Weights of a small GPT-style language model, trained from scratch on English Wikipedia: MLP 1024 SiLU, biases.
MLP neurons of a small language model. Each row is named by its layer, matrix (up: input weights) and neuron, and shows model dimensions 112-239. Each number is 500 + 25 x the weight over its row's rms, rounded and kept within 0 to 999. Numbers have three digits each.
After each neuron's rows, "fires after" lists the tokens most often just before its 100 highest values on Wikipedia text that the model never trained on. A number after a token or word is its count.

L3.up425:475500473481547484512517532488517549481491502512497493517533489517465470491503506502478519469495507561527490476510527515491532489538468485491501531467465555478484487492527506492488481431518539516485497475483486466487472475490483495512513547515531519503492500473496510528515501512484481552492524470515482520455474541531501467460458513488520467495517494496525525467548509547467442479496
fires after: "0" 30, "9" 14, "2" 13, "1" 9, " " 5

L3.up412:513515489483562512517524521486517465486508496517478538490495524506497504488486540510459498502541539499502503474504501523444492500522480523495544511517515500480491499457511500512485505482538460472539533498484494522517467492499531484494494527490505541463522513521514527520539474495497512432524462482553488484459508533465470499479541448550511483492514461503492494480490488484460516497512
fires after: " pro" 26, " Pro" 12, "old" 7, "es" 5, "op" 4

L3.up581:476522507521562508505499508516469567533524500508507522538452463491488525505478510473518481491478528501519540463499442471513508508527499534465488462521507558463464533512482502527488490513497488543525503507491489526517448481505502495492521506500506488540508516507489487482458484512520542510463525499439505510494505503523500486493516492557522541487468493517479522492510519520511496498515
fires after: "ow" 19, "W" 12, " st" 10, " W" 9

L3.up383:480491501486534508515535524495486512505520512512483515522529480517573457506517495517489519438525525490509540512523509500498458506513519495506513473468526515504503498507473494516468412468493513552484492479481500485461519529459480505460499502464527487550528495483535471477545489501458506497489476449498487518496521493492506548473522499550496464498486480477510512457516531503494470526453
fires after: " S" 26, "1" 14, "," 7, "as" 6, "A" 4

L3.up241:487499522514487505521528524506492506480497512512449475517511466502562460504498490487502546474466518523503489524507502469484504525493524444472456497485510528482490530492514545520453499489501481481497500499515496495471501522500525480496508520489469408515505536542501524509491458490493529489512491457493493504474563526485492494510481493488497523474508477468475499536538528510468517477452
fires after: "m" 17, " ear" 11, "av" 10, "ar" 7, "e" 5, "r" 5

L3.up490:500480503476538500498531479515502556502500543512519506448475429456496483506492483498543472462491483466501529502500449520432505512516490467493501515485499513521502525458488523462513502523491539501461486479517490513507528473499510486504516493515504508504483472504515509483522506490493466490471521477544485516484521500519500494500525509512543494430487529456505503538546496496470464498506
fires after: " " 33, "n" 13, " on" 10, "2" 9, "1" 7, " July" 4

L3.up674:505510529464454517481522529524526495467538538503508483522496501476492499498458546502533555530513511505489517502480483480513494485531558490468485505489506539490497495514442481514518487517501487487495548495473510550519503480494512562488494506462483484468489532545527534501486511528498457510484507463522553496486486488479478533504549479527519529479528503461483465472515516516496522456555
fires after: "–" 67, "." 8, " " 6, "1" 4

L3.up282:534483503501517486499550496485490488534548493528471479520506444526480443513513491496508486493493493473523538534522525529578511504489519466507528507527480459514509523521513451543493499483524458511480527490542529473520526506508469492474491509499479487506550499495491516480475471504501523436489482527502468497489454483450487496469533466481526513456514553537484502498472533542501507499559
fires after: "ober" 14, "av" 13, " Car" 8, "all" 7, "am" 6, "an" 5

L3.up71:490502468467471450516515505499493496527509547525482499525509486508519478531522497469500499513558494493541501539494496498511541543520517493541501452491462530457477514484523494467451481513485499534533508485503492480492543504489514532489462500478488482517542506497511511519419478514516535456492494495520468522471523517499509532442462452470485495459505509516491471480535526488513522523543
fires after: "," 26, "a" 11, ")" 5, "o" 4, "as" 4

L3.up444:516490511462471503521519542480507494509506509495558524455524506516482519471546501513454534476491509533474470493498457504542483489480482539541496480495506492511500513485491486483503472509521492503521505516483525507507545499468585521515496514519511474474516467463522513493486478482540537478513482485502427512493499498496506505488468491515542501500535478535496490461520478522515454564503
fires after: "ec" 14, " p" 12, "stit" 11, " l" 10, "re" 5, " L" 5

L3.up961:499512501505494521495539523529482492493511500507506486479505480524461453494492520498504508466473531473495513500537529485521510550501493494539487469497511518488489505484485470520475479501515535507504472527537515475543505519494491484488476511492493466476533458452482461497424486521502480467507480470476504505491480531485521502455494485478524530471484522516505576456529472510432495529510
fires after: " B" 18, " R" 12, "ers" 8, "re" 6, " L" 5, "er" 5

L3.up923:481523467504511501544503489516495494533510469493508500480497519481546478519508521502483494476494524518508459542556475533501488543500482537509525468459477558496489514470525524483480477536496545515540531514512442457479433475502538490484451515493499512503467568481498501513478484516507514516501485497513571487507484470487476489504535499508499511492536496496514571486507494501483496554473
fires after: " s" 23, " the" 18, " W" 7, "ad" 4, " in" 4

L3.up180:484483449491505502525528483509440543480526483507445511505502474547487520519487512480540473476473521523504487512543475470479509485483487500534496479493525545502456510484500506502491541505542530515515505480480446513498459514513464508421456506509528478486489512485548480519503525484498490523463488540499520471489540490463452521464467484523573519527494493500470571498525486515470456530522
fires after: " follow" 14, "ollow" 9, "st" 9, "ge" 8, "s" 6, " th" 5

L3.up483:525508491494474471517475499516516463516528548525484525513470476544500482501492510474470495487452529464503532538496501484483529513515475534470490505499528461469489508510501546494500500497505462472498498512480476522505502505487434494487509485501519494486495522530487498498471493486510536435496494505518445513501470543459515553510455499514469488464516477470499490508475529572537528505503
fires after: "all" 18, "am" 12, "e" 8, " d" 7, "il" 7, "y" 4

L3.up420:510464482506488491522485550531454498512488532511513480477485471523552526485499486550486504463472542487528532487505516489512529485495512500514564502504515473514493500470449496504484539480479545507510515513503479454537489523501495496508500503474515498509482558529480523489490479485499488518447491471488504489473489523450488497423506507510540476492513478539524525515486488498509519519481
fires after: " |" 23, " M" 11, " H" 10, "|" 5, "S" 4

L3.up828:515490482498559513548505475499488504508533485533491509508521529469453475486509509518463469433506531471509511524531477495510493539555490517517472529527460539480471483504491534519496477488543512546505529501531485463528516522505527500457497497475537487487485510463538513511487494486481487491503494465472484479494513521497504506516496491495535520470535501493501491501468463522482455495479
fires after: "ay" 13, " l" 11, " was" 11, "rit" 6, " is" 5, " L" 4

L3.up910:473526523490529533516506526545508495516482515485490471536499494511501510486530508471470493493539482531505464470474479490493457552536503505489491486503487488481531513541561481511495478479519498480503518504547494489477495449528544489509522514513498477493526534476516514533462405469517529512475469472538520528520502516454485477516461512503504494510507480513495494494517502502497448476530
fires after: " " 30, " an" 10, " is" 5, " w" 5, "0" 5, "re" 4